Part of a small language model's weights: 5.75M parameters, rotary positions.
MLP neurons of a small language model. Each row is named by its layer, matrix (up: input weights; down: output weights) and neuron, and shows model dimensions 0-191. Each number is 500 + 50 x the weight over its row's rms, rounded and kept within 0 to 999. Numbers have three digits each.
After each neuron's rows, "fires after" lists the tokens most often just before its 100 highest values on Wikipedia text that the model never trained on.

L9.up481:410521495475373550523508475552430496546494514494516415421453517516524589490448514533470617579510565446484484479530482501486421413509496482468559502609531381476427511579524511384549595569563566522574462513543485484509508478565541443564497497499410466464615506422492538508505469387421395451579463481480506459485569517408464421491541486579519434475505484545507589493462451561541495462579514536477470449561534537474449547551510525485502533453505524564495462496562553531416487541445545467547545475469515537450527456501525408484490520415508466474548478512517563582471547540439431388
L9.down481:464537482458497490532467418552478498558528552518527437464445482492388484493436503509453549536406555476573559501534438531434532555475549549431570542455485488508565500588486485455598468530535514571398474591579532525504542517542488468536529477613489418532522549524472438476391484509596508521484517452517476554520503480452507463479529604490468438512512526415496489528544551514562506408463421519568570554606489455526602387437557503446451590457422565491544521478419474453452554411528533516445384516534427538475496475511531584410481531512499550422507470489474416529452444419486533449
fires after: " ", "00", "01", " M", "2", "1"

L4.up473:504537565517531490418393534439570468557476470494487481530515460534530512514464417495521557448459474548488471467512541552530482582502519443540531460506495477572544487493546501546488457486531514418440559513505484438447538646462419535530579586455482476499438508539539557495550556506518532459548457579523460562478438473484454551476443545452457494515457488438549443498519493619418510549570612512434437470483464482494472510491521480617579577501478544497467587488493475576419540414481550548463480516385348483486418519489613392431494479434510409474491442555604531492540478512423430523
L4.down473:592478461544542541479533544559430492424466424468498415479482537451465471563430524510496548606511543511492572506445414450595448490517501518523521459533528401485458458487537467508506414487513440475489482445510465517519422371534507462453561491568537537471538502473540614448453604439445412405450478574620496538512523471516499553467553502459531521519497509484536519463492527437575475565400415532510583468471506517468496592494594536457418551535466599515459507511493393537487459561441453554357521546453554490466535518427551514581457516505491605477557416506511533496526547507562551513
fires after: " |", "o", "re", "ce", "ra", "."

L4.up314:495526441468434490476492475519556508502439502525445527506551499476409514468482546536548498522570425554572445456441529457467516555481464494523413416424453516554481493608432496505539517531454508502476546499590473440499467429472528472508467531513535551386377474567466401571420513530575517599474511547593629478514571468586537462634501488538545366525528476445490529564608467509486504432444476521518532557485467496554434431451376451560583566581529547503436522474470471465476449449509507476491468477539510437493551490543538587507577538524497503518479474484489421446386480455469532529
L4.down314:554436541563549491458527422473511560566568476506488384501506499513506450494452508416447465467549572469446443452543510481533438454540537481408492534520477476443541545530666449479460504440497500429421539441465481551411569538425587495503520525482450509526654485447455541467483426541428532443446475600477472585484448505447507457441573556455516568436556515589491412532479474492521544528485438423503446471534521438588547523454454457452493518525460533468490533529495469531503476468506496530531533450539501492409454396487504516457474490422540540527574519688443531467565513491583484469
fires after: "ed", "s", "ers", "les", "ing", "=="

L6.up122:511452534527595501495502523504500522468496553538457536578478534571498598427497527507473523442536500459514536625465547498492581524489472505385427502563467554479484460473469440471528520637507538458456524682589506481531465465484482538564443484518502426529485541548504535546504406474483550478545563494390470507595415551481404455501528515518469599504596429497522528486590525412464507420452446579569497449447507490389486503491473500531516538589496592583417471507506481503452523433451518524499483557488441644560542523481509447507564467547474439524527459487441569465575505540490514508
L6.down122:481443526500536460462455615502519503465400488475553506531501466504480546459477519504434471472493431376564421467483433517441595436599490451516408517444509455463414520482505571618437511486460481456475486485576493507470462412542469549457607499551492489551483582469515394487563521546503501467468399531492482535513582571468563508549520493563508525498470538609427499434480467535630510511529478485433541346621550478567526466494447527555511441565467463459456451494442446473515562496583562519464432542517452537500555459490540587455514584452511470489510465472457465602543499507561504516
fires after: " b", "-", " sh", " r", " B"

L2.up545:544497440501504550534526507521420460519514484531475525395500488447443503430560553528480526525481553421490578532479495593486461538491623367480514425509443441573504454496449552461407546505566509501512496539506640538471525577414464479539497467598520584451532482455418541599455530546448539539532532605586486490516486527442491513466472511499441388443505525460514504562473508600518420515466518494536427425569543532514467485461482462491544524438496534475569583581456465487511547463601550546529444449565447506522603562451576423500446507467557508529599559530561538591456554485501495476
L2.down545:480416532575534526343504406488449464490544488451484593502426486541455511525483514500530440484458506538526542515536502427528552604492518497506471577499515461545531495498473523471534545599556508485462471590504501526550509435507528483508507576484586392501551555575454529410574588506520512444508437491538422494532524539466479499406458548496568421524504550595499527472403460402569462465549502519562564484449512409467510546490431537523435540595599447466488504538500541572544519486443458495460490531558386503561441496583390533549491524457456349565497453551445497486442510492574514488
fires after: "2", "01", " Ch", "ir", "ork", "our"

L2.up416:449475491554514416538523539532477508530451485476455522457478585527473488478438494395509446492445414544516487432591576559446540487517509540505425449506469487450512442613506521384546493555535514453470450566507439410531477544551571550437528518464480501553507524474536553438439535535530592437413521437553512477414539455554504411515480612471531532438478505474489498545447538530648476624573550545352497452460480535427520391506478501480490467505409497502587472519591505458514447526461441548613502482510580516465453526529454565443529574483511512433428468454504509488474501514574463497
L2.down416:503552552502397375561550514590481478572505488495533519599516461483474454575526607527456459415455487468474419585522486624457579478572564523510492475544505531576465488486448558474510478536492584497585453406528463484545570532464509444481590557501604494435384492534541513536507546452464450565516528549443547484450524325495469553531547492543558501554489436551392490506522516540498549490478563499535445480568536507564523556470511463437431471467506516447455544496428497440461487439485448486494582448591465530577545462440500486548453555501546529540517496498525505492499516533540515647
fires after: " m", " T", " an", " K", " t"

L4.up193:383516457522556460550540559452465596397461413500512487570462471524431490582551464567468553516523388423435393500439395484557440499424469443560514418501455491430523409449520474536528516539542459548577477512543526413485581527463438504575500476562468562483631432505480499527467521503459482577544465501585461585493548475506460404530502466533563445558510476550506503416440495489549521499459519494590489491463488514509517460493439549517476531394448453552487555507547489485456565513544467555554405484510475480441529499659553480464535497533538590501566492523535477503480490499557606527
L4.down193:455480463486380522539524508532568607571509588497534565539513568556512476478466545519555437566471534511514479554475448490476551503525474495575550548427564487540462554510440459579558366524510528527491433393534604525455461401453444547489458455540472560501500434421490467548547466551494574443434497560408539534499487454458443568471468483413513440504472512456425526573530498476572564430634456377550498517450383439561576530440555485517467496466411472496463538581433602524506474500527484479529509443526563464479548507484500526527543454509574479456502424479499466468468517485577568505
fires after: "am", "th", " w", "m", " W"

L7.up39:546534451530424430448534514486442544462440449572466566570529473526528566481530543508388509540416499510495523527494448544562535506457479615562498511546479504530481477537489453437587564552543467341442458587563513394485498541488497513550473476468480544446469518539506528464496470559540647595592584533436588473524434509439488508524467603515418527429561495479498511456461529458381456485510435563513481555552594542466480483513539524514449541555356460592514542441456459434543521468452476507527509494521456511454583487517495565522550480567546509533529520450406473458430517470536534453
L7.down39:453409542449474554500495499538468482455457496550501390539488543519468443487528481392475413504425507518434587485561564502502484511582551460485543494486489491602570509581535496555519483515558524512535444574532440439471571449432483552481623461471467442592505512414427479397563562498544474455567545441568481532530442419502446475504583505572546503509486507442516550529464488443451493395498558590487532496545440452453433541467496570600485478579575528526562535550451517537482529593550488492489468490448461464457396508475417505451550563478586460591483591588470572541490461508577511483
fires after: " b", " P", "est", " B", " p"

L2.up331:504493609530438471451485498594476512433535486478404541526477508475489438514444448532603469571472548477552462441608472446447491489573527550495487605486429515420479468548504615461518507562596541484589397595543436407518444491552427552523486443488444537562488555438500523478461513529419552515380566476514490583526527510485533513579520531451493428473499519482475558499550458523510455482456482523479502462492580601410517497478439520593575516422453491535495450525517593514435513486446505401469571522471556453549523452499496514544459470481450509496552492563574546562535451396452448600
L2.down331:435528402552479566482426528486488450527492509486488573527533499551399551513574480476512418520487484484516460501503415527472493415503538503601538494395480494468541561504494524528512508526521540545485521400537492460441412505488483459521486473511535481462417540438469481653556507585546599481509529571410561596532469515427447486516522421478541463548402517552442472460432663519460472519420470489506495455539454428444540492460543477455567565579496473599512533452457490422514359538526493560488570463571465436443457432516390453471588466539448545515532481483465490544489492532511460447
fires after: " h", "b", "erm", "arg", " B", " H"

L6.up443:515544543597579445599507483494536633510490503586539522500437510462476524518504524431508511449489422485494508520454533537448554617554520422453564534488431421538483505509478566505476474579457548505527526476452467489495485360423508535559506573542455482453545435539499563381477441521484505502515471570600497452445580436463481523551476471558433453521414380458425540566522437505563523537575460516550439544639421437542489454474451504491455518468532602526489589499587503499514493520580450482504558488444529433540597508504521533477488474558483545567438556567483523494416509479470487560
L6.down443:561414418416463501426452486496508521568493558480582491531476446605446525412558473528563470536627487539477480408466530533585471585451537559547518565565530471511435532458568519543596514469503541458543545459519434550484462457544485447493497459477428564499419433471584482481499522486527467571527468550516536528469511596584528484369528439505387434425540439492483468550546482489568474494552515567483533422460549452439581491527496417446521516507501475435499477487413479482563506534519482605425543532470539453589539478543566435520542593539493556531585465527612479540513455516550488492
fires after: "\n\n", "s", "es"

L6.up361:523576517504588578442397453460508514497523557568523464515489477479505449496553523463519501363479566534529414520462514542464540460486495476486502477424539493467404401479506514557507445474498405476448481477560501481526455411444567507544478449492512564475426453444432438524557460570426514448577409484347461560524460523483494491527471545462429533630368403482497378547452532474483556521514534524482444508513530438460489532552477448537533520515564483416442461593556472524502504478516507607537495559500499455458544517449545499459521515493414497446509500461433529558565472662500484521
L6.down361:485391534544547503463485473531509467529564503514544579484485496470417427554458515492517501518550556434454523533432579495551482577544471540478472467484510492519506494539515410452475521507497519529418518561461367550437515443409534437551502570506495520500481520547520427520477492521550477436428474467433536427397539477523411463464505433496435552545544531615382601441456473414502536450523393441552439466534477530387528422499548514472531433593537514480532451515586564470522513480541593509446498478472504514421551531506486532451504462455580538486477438523456413469462422586401615442
fires after: "l", " gr", "g", " g", "r", " de"

L7.up565:518461489535538525482520481517456508548549580538531488556452361507534561497608575519548482481460492597483496456481458530540499563487509407549395531506583482636473479542543560550538521459488473424561516510473464550522457403423590504471437510522464402454530465466434474437415484469441483448449436353501494535535460446488453518527490579502521508538493520470515468450512456453475525499528439500453490477503595554441592497424521529505484568600545530446505559567512536533493497454423546513406476555513546552454669503550428462496527438535549494572558485527570459490601525497565501468
L7.down565:588450489511509456485486470465469507479564335461407508422474555546514488632524481483467475518583423569455587507557519480481478538418477604540484523544392573488594382480516536447525504534453535481535456517538515439373495505439489524513456555476520534565520535467523482500523477513528462534496494469449481521457509434499469568489454448467545501469506501469509536462601377637588493529520464480459432486455480467628543469472344537549462449481524472494498512458475447560362573445484517489508415549564521499546560516530466588459425520475508552493464441525499482504470502528491481508
fires after: " of", "f", "mer", " R", "er", "y"

L4.up11:579421502463486513554530443421445558444445477571568616475474549529331434498524510468456595362498541502522481487443470473478538392474527517535391454490453516442496463591473515499497489532503591495544511525510547496447476541499444525491512556507506526506564423502548453539502542487401488459441450579486530517491487519603520486453501468646499545529477498479492482550438530528459431571585467508513475504464509518568469534593422485633421490532471595443488469528567558463535504562528421439521418463508507480464521533561421544567457457519485561564540474537568488417483470421531516511
L4.down11:518512553620426486516502429523589500487467536436563465518594373470498543523482519516504505531469564567538514530453513463481545534525515515425456426445481477462481494405499546551586538524589387453374545466492576530502475411527518499540484475513502522486569498441539483508494575575501476519414503458530575528446395502439507447525385551426539455493509552510515517518611441468499523511418496564461549491414410488504497392515486472470526491470512491479525491603519470453503524509502598501522618539577572487563451526608523469435561483482546384548505415591559456495536519494522541524
fires after: " L", "ou", "o", "ill", " W", " w"

L4.up474:525530511515594595467508519542421545492489510430533430393504544501440444552575479497477470431542450500529466430496487581343405508493418476467453448500523484547483477561530451491502449521523596580525570406592506490441527511522555548521444530436549485528567535445508414477481517383489506494463464516443436514485461483446460540417530537517573487500423484431509439509413430541539449500463517570530443552482484610554490521502468437476615459448505470500526420485604460480429535538400515393441454533515442518481550479494510503521435527494504424477453521538618547450451423478446481471
L4.down474:542437583485465522537445440424550379542499430488487565424464430456546480481502516536539484474525497395431483501515518501481527537591482532443552479516576410489575429480460431528526515502462530449540444476454493468550438536503408546459549474547566458513492516544476555515571495558534490526415488517469481538556560545409459476446556446505464531446670556540499508489470529497513478518367502522554526446544471433483493464360528385469584505465481579472461436444574534553518433577488494423561492592521506595555484498434579482558488522495504545470539588532468536546522408566474508471
fires after: " w", " h", "h", " H", "l", "a"

L2.up186:538489506471496498454446483597473520553504514450372523566565471496459544443490421526611512509465510404474506458462457521471462528522620560423475511451441482555447506542519477513537551424465600495520451540543380574520545577514552518524613428436509488513479531449451382493505394414462454424489428469529434533592522534549457470494475458507520454496556402515485476594491514474551491445565542546541465543571478407490526528477460607390525445569550509540525435521492534480594448498536509477499511558540547440438519558548495492481405486520508517531521534447575477518560448600509492431
L2.down186:552464537428495482459436480559527502451515517510508479491474431546583391485456503415481430476539488487422543539531535508498527446520509538442398457514495482523509529453462602475527546512497522498538502512454519395593607470491565545494479588466496530458492417588461545472716597616582462447419522477475488478540501463425450489581507481486497501402564472567437539552534521491472509355488536507533480539460473432508500600438510485547506502532422500521498517522432515485424507472528368510423540487463518551524500487432556482536576424411546538484460485554482513485459544570501524462
fires after: " (", "-", " \""

L2.up78:550489391460482468518463467438468446426475380465489482495502578454503545454437463480622542503520435435480429524528525428430515578426551579557435507486489587474497559549484529520442563465505543464467495459529429570576508525477488536545512429423473456535489472553513501468480507544442447439555507540512554524584497546505530480510514556556360571579590451499485522604400525504453522587491530444447536586504497505570486434466526466584568582489423489527519500477568456501519411471467535587513458487559412508556466475535477518517521567596537587511493496518526402515507467450590533600
L2.down78:439535433550500490501435489500530491559496583480543426387437499510523452432537524504543421473479399495525479518510380491516584523517382504470470455500497566521453593452408521480524559505505458600529555534433568570467509560606552491499520635518384573443515526489484509467503545513558547462507481621556530483485496505509506462529417483507518442523407534519458630464531501428467484417546480485560457511441448487503462455499559609508621571484568521582494477511547470523464492492438406515582550505502471536515587475528472537483522475474516554479516449541522418504564607522450530529
fires after: " se", " Re", " W", " w", " R", " rec"

L6.up383:485527541546507510546585539492500426456488485510396551575527508439526437511508497576563443632566535527429544512504572474611521406448486579478468480534448522538687464520459519487559407488524498532473443515437424531416389498395569470573576612516488482524591459456490552570503610425498490454441454487509558532500487526526565540510491578447512487490467470585494584441489430435511508566524584501470504501583452515552549472499481478549497458467538457551441532539542457542455530520542451557498459482529568545505537504442505537432478386499543513508533497524505544572491483495467581511
L6.down383:466534492469421523501487409502521505491465460457548502593429527473545456536485423548451490443542573555543382522562437459450549427444601604444502572523543539454517554510485437488498578504546365506582481474533559528442485489437503475603446433465515498499409499525453439484388526421485559436430527441413529510476512539471455491391515522493453467546437496515481505484449521433490530477476482523491495449537513480358576506497596491417614494546534585563561481482413506544396497501484548509534520481579565471491497455513454513523483470485472520452426449465509453512462512368458553483
fires after: "os", "ur", "t", " F", "l", " S"

L4.up312:507541545474427523544518401559551526460560473591549504537497512496477413598522534494568533498501469568542492422520525557545483486426481498602557499524567487476611427530472546579431540511474489578493510498520525390501527399522511655488468512549400480597463495508470481479441492505516515447609518484541473503481488548521424513548596502515465471504491510454502571469467545475490463543611431483577426509494424391494528583487440603586567439487539493484582486545504500499562504576574480408586518480518531512402491594464444502545425502460535508509442551501580484549528470452542548508
L4.down312:491524578438540541422424476547474490557558458483497502511434502605512441466548596567513491498522626479460562466473566577466423414484450531432471490564461510574461556490512450385413531492417504379427530455544493502535539532458502501515430514465513459539501521492543584444459518415554481516553543544518479503502425490526497537486515556546439415567512538463460520418540500501550528512481462439421445432455510571560530407450560478436513445535419542483444463466509433422463531441474506518400373527574385550474496540489512463520502432431426490442505439458513481500621459535498478518
fires after: " pro", " was", " un", " he", " He"

L2.up27:492444407495587458578444544553421541461487525540440469481540525543417547521540473509618361606490490608467522318464485553506479463436523458477471491507443518406478556536565509498452526442410408565564452540482470512460445466458510448533528561499456548535499524550556519448512540536509522530556458493442464523466468426446479511547525595484534615585474536422518462456508476423490580579503477474473498450584411497460553529588472446611533531491517477452467468458573603528508541501531515549547508446569459484434487457524516474500492507518458479484462440446578521471551437509498536548
L2.down27:532549483431450483530473443421472578459493566487570516501516450489436465538547445423475475614537508467432606503519519555458590507649494504486472472577498493499459487538534591500542496498544431627564495488451505515502547453446430470472452611414545606531456520529538570455549562525477505455487560497529570491488465454558506495611521480485501435554584537460516487470536443462543602485511490462514469546509580457531459578518555437478471455560445539512518493607581596490519464504594512567514519494427489415553418480490444411515464525494553469420442429561548469450532541412484509521
fires after: " ", " t", " f", " T", " G"

L2.up47:470583497494486463449411575540553490450589500499397544602584528538407427428463417564565489542526491454560562481543471560535548512470536528552442573499505398454543488476525423554491561431570525568501419518575463485475462469461475493468530452456464533501472536551529443612517461427414448457565513585563497561497478478486487523515509428479503514510597418558499479487553565499403444508431450565567558541577514481454508511559505565431420442554524411471538439497496617558522498490553462484468420522504521554502561609566486481434451469489476476496502523465525493524443543419429540450
L2.down47:501422408428580597561479540522499587534550451508534452496489479470495455535559570541476457518522448437453515589516557403509533556481484478409481455519571532505469541491545543481551524578418440553542477478467534650480603550492547553507488470422517503476505501513451532487580548597496443540479444340500467541437457572422481530447561563446437452557442546489503521573512514467565417504484585471414579460524521472525464545512516433435504546402515509444461549501560514398496532538476421552402566466534484451505536483526508522440550497561510419469466548537485569434492532543448517505
fires after: " (", " ", " |"

L4.up350:512437526437429488518496634465578527465574391533544540436530517459462551441536573489519482505394448570491454449506477475446517530600498468548512575551533461448562622533470485502488548438458484408527498592488524609522534561545508539494503513547552542451527499536497490520443448522479561496474509460430439428521591454515447463474570532496548472581375454570451487478523445533548504429493444498555402534463536426441478455524493547548438418446545537469445490439448496505448581449525585482448555486572481421468536534514462496544557447474499497605622490502581508525549562426531528482
L4.down350:544373504590515516545453424462499592414409434615544545433553518527450494523527498446452543449559516574530441565525410489472611412549505522478472554581398520489498501540476431496546492469523566538573510475513464505500506490552464485525514464482512562533608447455449513619579490384493473473436476504549505576543440525489575519545502500437460557471447523461541468507563453409475508456539465520513541476547437420491506512512430477503441548585436529490532567476435470485607485459471530422486556474535454513499470521456456538451517384519504393406396535508484502474538544557561464489
fires after: " ", "ap", "1", " ad", "s", "c"

L7.up166:475563541468430582510450459362498507497484510464517509542541546496473530526454473527545539477431529547468497458536519312456493511451428458544557592495530469546560517512551540497498504370474493497553477472520510574388499510474523523500575558475587505502548521465562499488523489508502495528373567414521582565522599419533474433480465518490502515554437550468445499493563481448603559448577509527521528454454508423506482488522376500581548425522511502634525441410476539490382540566579558530491539517493537535554489497451510479471490485512441561504534442582507462529519460395544435491
L7.down166:467432482395522516495509498474518511500499337462534509494399478513507459450398532539474492486493539532478484558439534498528432487537527482587473553399447442575513529521515555549561522558492466486510454440554460373448502502519448454500552499482547480466619484522585616425516595477573439553505560565499435485514363578431451466546425596475531530578598500458523485550441497593499526492454497459495571518554526377486513485494452480539480512604496483520515493542470530490517481486530540552513565516469501456476551443507537528495500449549505550436525546565530471483424395524351492518
fires after: " ad", " Ad", "c", ",", " I", "ly"

L4.up135:533569545493528529464497572436416456475478352537531466627521456545440531497503580530453560473471489550553573486557421492485514504499461575547496566557499519565453430456500480477522493473507493412513435458492471596572494509491649490510572456426478514535506464495516455578541621521533553537541564504617481476524544505493478594401463549553512532537459458481421543538436515489544446520452573485516531502501451517528536485594544553469476510510554588501602495444551518546520520584476556405577468564429476464472500557470557607542558530467457455484406413566535477558489516537462468484
L4.down135:526520463518469537531529625431566464443457469525483494490449483618488460536424505473515546392488436502529515531487517447461481489372394413422583526536497501498432443492460459494566413433505529545512477504530422415514465420499572429484462462507535419456512583513523488577438417499432511512541474511552513536563547546549503506484510605400406504464511481438476526557547592532379466402495506501500430438458497447532512456572516435538500580508544468478417471540421513519466544522484599542410526505482480450456476472447532434577558473544454539479464499568414541534532486538458484592
fires after: " c", " C", " g", "e", "r", " ac"

L6.up760:545518502587403578433517459470464557438539433536464512546460499445504485413626552551529476361475412442610564504543535526430517573440577505497528529464526430478503472547537503409530462497566524466491510539406460491465477557575504437531478538499415601433604463529563433480471486563478431522600532468521622482514486472521529535562535497544429482505432469507483521537495513461550516416456473507537567471454480497448433499452452539531423479455602470585466491553507526477474470573506507470452507422513563384514616423474533550461516558594509533466462495486466490453478502551454470523
L6.down760:577555596478502463422540474478515421500459488549507575606472436503372486377525416555528519450559488459421472453471382503600460551412582523450543542481446459440456493522569532497562598479454544446509569575501452570516515553469491524467499400419484458540498504437464482467553500512417533507462390529541554519555515479470477476450440528584491406432519534408531429566493416530531548518488531563521553443507465532470497488505526560540515490504434465472554562491536385563547504497500513512452513481500521451557491500495505516420500488491494477525553463646591595582470513501516476467
fires after: "\n\n", "=="

L2.up667:516510416540538484461560530504438536541506543463507468510482538496552494484529605535539415487463513536401613416529455448451506508444411426475500471481437475432554567546469479512469468484498507586404430573521478540488418495456522459523515480483603437503481479495498409548434502520559511543505511499508541502458502577543492487484437539442434526478546455516432593513502573459479536503518563416508473540533542564518469445454560436593564571545452483419517498463504379526442561532538589498451442486538497575526491575398503488570405574550462444498540435525447543621498388566450603553
L2.down667:461509468470539518491437480483410474428515482544492516533412572556505469537489499477510521533490555416606437431464446575357490480546473521540479482539511483515530541479518508443521540499529445447547546555455485497546548546461490378432380641447621581545508557481494575422509540461529618563472426443446498571507421569575534529588494455490455569511473457417509529509461539501516503504450512454556589486516445531459568512552462499555469519560500478529482579424413512539573492454547492506368515525502486568501561432442551473516467507490531516473428458616530541428452525480521495528
fires after: " S", "re", " T", " s", " t", "il"

L2.up115:482401580519442538464474496558473506576555512489435446482476517449507491467450495429474524534560391473520532427524437541492465618531496494504390474493570552591609480451410514477604436512520563470458572456523515497495419519492491498456459515528519508521506569466532348536502431487474527519537445497449465558431453471562492566404517464536522410462497588548439534537481549470528427514548470636424546471508485467519548528483456507466464525656490479537512466547483499501439514624444442441567552546472560499443542498528606479462489498416539502533495470520524519532462478410525474403
L2.down115:450465536561528513531526411482537515511477501496480544472487402464500488480517426596559492469438512482479449473486536499541481494511509536547557492539436488465448446487579521562475619442469546516574527457454588516591498577434492488451578464404563484581492500474515512507490478549451506494442508449539446526491402602489490495504445493412528531567487444515441446405487547543488494617495435507473494594591520501418486568572531476458452532469464461446470592493549487528503504394400491481379496479526551547497471412457404410538444458419375455525506479544366495569549526469428501525
fires after: "al", "l", "a", "c", "in", " to"

L2.up196:551491486461416501479480448533472637513509495500415626472551538410429447544495526589510511547517491538560538407479531508533503523475494446505518499537468472422475449550543504559396438504537550598435503523476405443450533465537578574395498509468465524513592509509428608457522558494538600470498539498455439553490531532446570547516420590512520577546604525476475459524505453543491459450546538486474500486482495489380621480471424548505495550500398491545553481412540530540522484524503549516493482509431513473462488464395519450449510484578564453573529500518563535496560511543438440379
L2.down196:469554584513531468550457468518532399507447642548434475485555500498504514396507437460487532462474537411557529523436520429534549511518470489517448477447435481479487534537512567516560455476424541449506493484478500435529513501525394470430431460492508519463474488474463506588429471506603392526532562476458494568586464581452504641447589403464464476461555476471474536445528508522507520499482525419497473418508500409542487505357477535492533418502541538500501560443541598554603518467597399456507535480479541429544512446551451491532436483469424530477594525488546589493492437427488491475
fires after: " B", " G", "g", " g", "b", "and"

L7.up767:443489464537523544479443543544547468514455426378554500534540423589462336567635487418489500450475638444491515452565531433487463460492474545475448430471461463492507476508404505551477529427498525532578471482528477552476545572444518429543572521556449542503488463443590554483540466501504543531411491414506461486548470494506500501516513495552439464595545600533457611364518540464435535527516457539460515512565525453537470565459463498541482495442444625537517461588502448506512488513453485413398433491493480491517551474440526501457456475534528563469532500468512491580539532475561506418
L7.down767:484562444414471445542522513474485494448505511412551449486501456535455509561546433473441605526496578488482439513496583565546467548525401555502477540478491571455441503566448600532497546428567489513518511472523476571450473543446580475525483553429454490470411541494501445511597558510483484540576481486453523456412433551517457477465463510390549479565510487490498426494407412461458547575475274528552472487517421463502532499505471402464492511495515558504643489515466530485539568473434496462507517507578440541477533409504539521551476533471463583531442538473507436510545510537521611522
fires after: ",", " W", " S", "os", "ak", " of"

L6.up482:534504411604516469405496563434503416515556505481420419507573542605469606559547633526462497550459464496542494453566366467498488438417508507428581522576558514525432464618472550431503490558444510554539503512479534509550435537578494589462457504495420443545500469493509483451488497526531463478433479464587421470536505534543544537537520461514513576377504525439444490464610417557534445472479517455533525490508414505471525556571479502445495481470462491463575456455475448498511469478446544494610510547561478396486490513480566451555529457516481516440509619517460522508521517468418511515
L6.down482:465486406627535527506395466453500494494463539513528510472442412548536425470427485470440540443512535564374587556499541466476504508411483595487505472425526499569475493550491508533467495441533570466352502479524486498466537459581525510461460517491499466526489481482413466527553430587474549438401436516540570527477449453477494578430496517501464547588500503496570451471482401632584566470422512446560461486491570456543476447459438479529514504495420492514561505517507545556593443499490482524428499602547443538440516500518453417513548508532563427501487521591494464548459533440531514616
fires after: " p", " Com", " c", " F", " C"

L2.up363:476566465424503443458413490458538454472484497542418449549545573473484492502572531577541567495472527542491461468530477497475473465468399605539535506465477524483518519510537476536572554459486487547485473475497488565535521387552428487511618420447485600519471486442396476429552523419541436454556484451514520536526435580551539610472594550412505548590548511544562538479488573417551535536467565455494511576466500548477589500458523522403445514573492529551560501476506459526460444432538534496483543418554546630478451501440473477460472453475506531551499652537515449539568475496536400480
L2.down363:555391542539411453457375445549498501461555402478525539469454468507457402401426517371469547508448475422497430510496523429479481451520510500500554448530493518534372554422502554458532447503483499605549494478554486581527539503459508548542436506533483493393475515506482489553468522543439494458526532543474496633650522555519554491514515449501513475499516526473492512521562479470450467487467556589434543430516405499524498534519448562468524450562488503565505525471485527474457405533489382464573537562530535357477506531526492484533510553435459490531508537497599487494468573580413543449
fires after: " (", " \"", "\n\n", " is", " ", "\n"

L7.up146:536478446456500471433430493491492497572462569462512487530512490476485480442454527591491490524471505414481456511450430436503496554440527616505470570598524557521515505579601515478539559511550402403501504515497569451509567563457518488528465434544525623443481516451431594521495462562391486572437566483587589491402579498519490502504444496546536589567469398365392450464448502470553464479563421473461456468515540517563465481464494477459466486558504473591441485499462403547426566519465448439473460493524494479488488476513506502499547495527575517455571457453559419581476415542482505527
L7.down146:509502421502440524485495457519462532465417505547498443463497444478540549487508515486453528484488488458496535441520587505483484513480473491528497559570541545531495532517551510502595467506460496516406475362582439555549543447548501494552567503383433452540552411530522461510476612445466492555471511472606532516470435441443521478490458458451385568482574435513489578526508390547446503456471400501483503497539467555520484500387452450411480554510521568397492525523479451459484469462520532635520577455462554466536496404608531375514479517475513476588526512507445624481467578517572536554
fires after: " b", " v", " B", " C", " c", " g"

L4.up671:478477566405548566446467449558525502516467502609467535493498496469482456585464476478556482432539501467419461526546505519476506460478428558458518461506498478473461464528523595455520480620515492550540483456521511487544434432503509451396435473474529452413499497466481565434554482503404447440562492484483480591439552471585441457530496512478528496453526457484478589436514503496470490471507424568488455444438644463554633460537465466551504433506590483487462458580544464457555530529491511444599511548542521512502502500505616499451448519456557427503601515657516400453501447526601437567
L4.down671:511536444462529529568400494430509499422493524450585475410531536556455481419554487453494517539606406557447575501587536391503529488512479440567531477507576503569467542475373430599531479484516451639475449452548458513491613539540514547497489541486528444521465472498409381413558517515531473426403466567534561528488502527517475464471470451419488573543510502559500511396369500414401525573397518528478504470535478525491495556455417520499521527531510564464465565517488514457474499601500501457504526500482483513548527534562445534441489518525512555503487466466496527468482600475460527564
fires after: " Al", " al", "g", "r", "av", "l"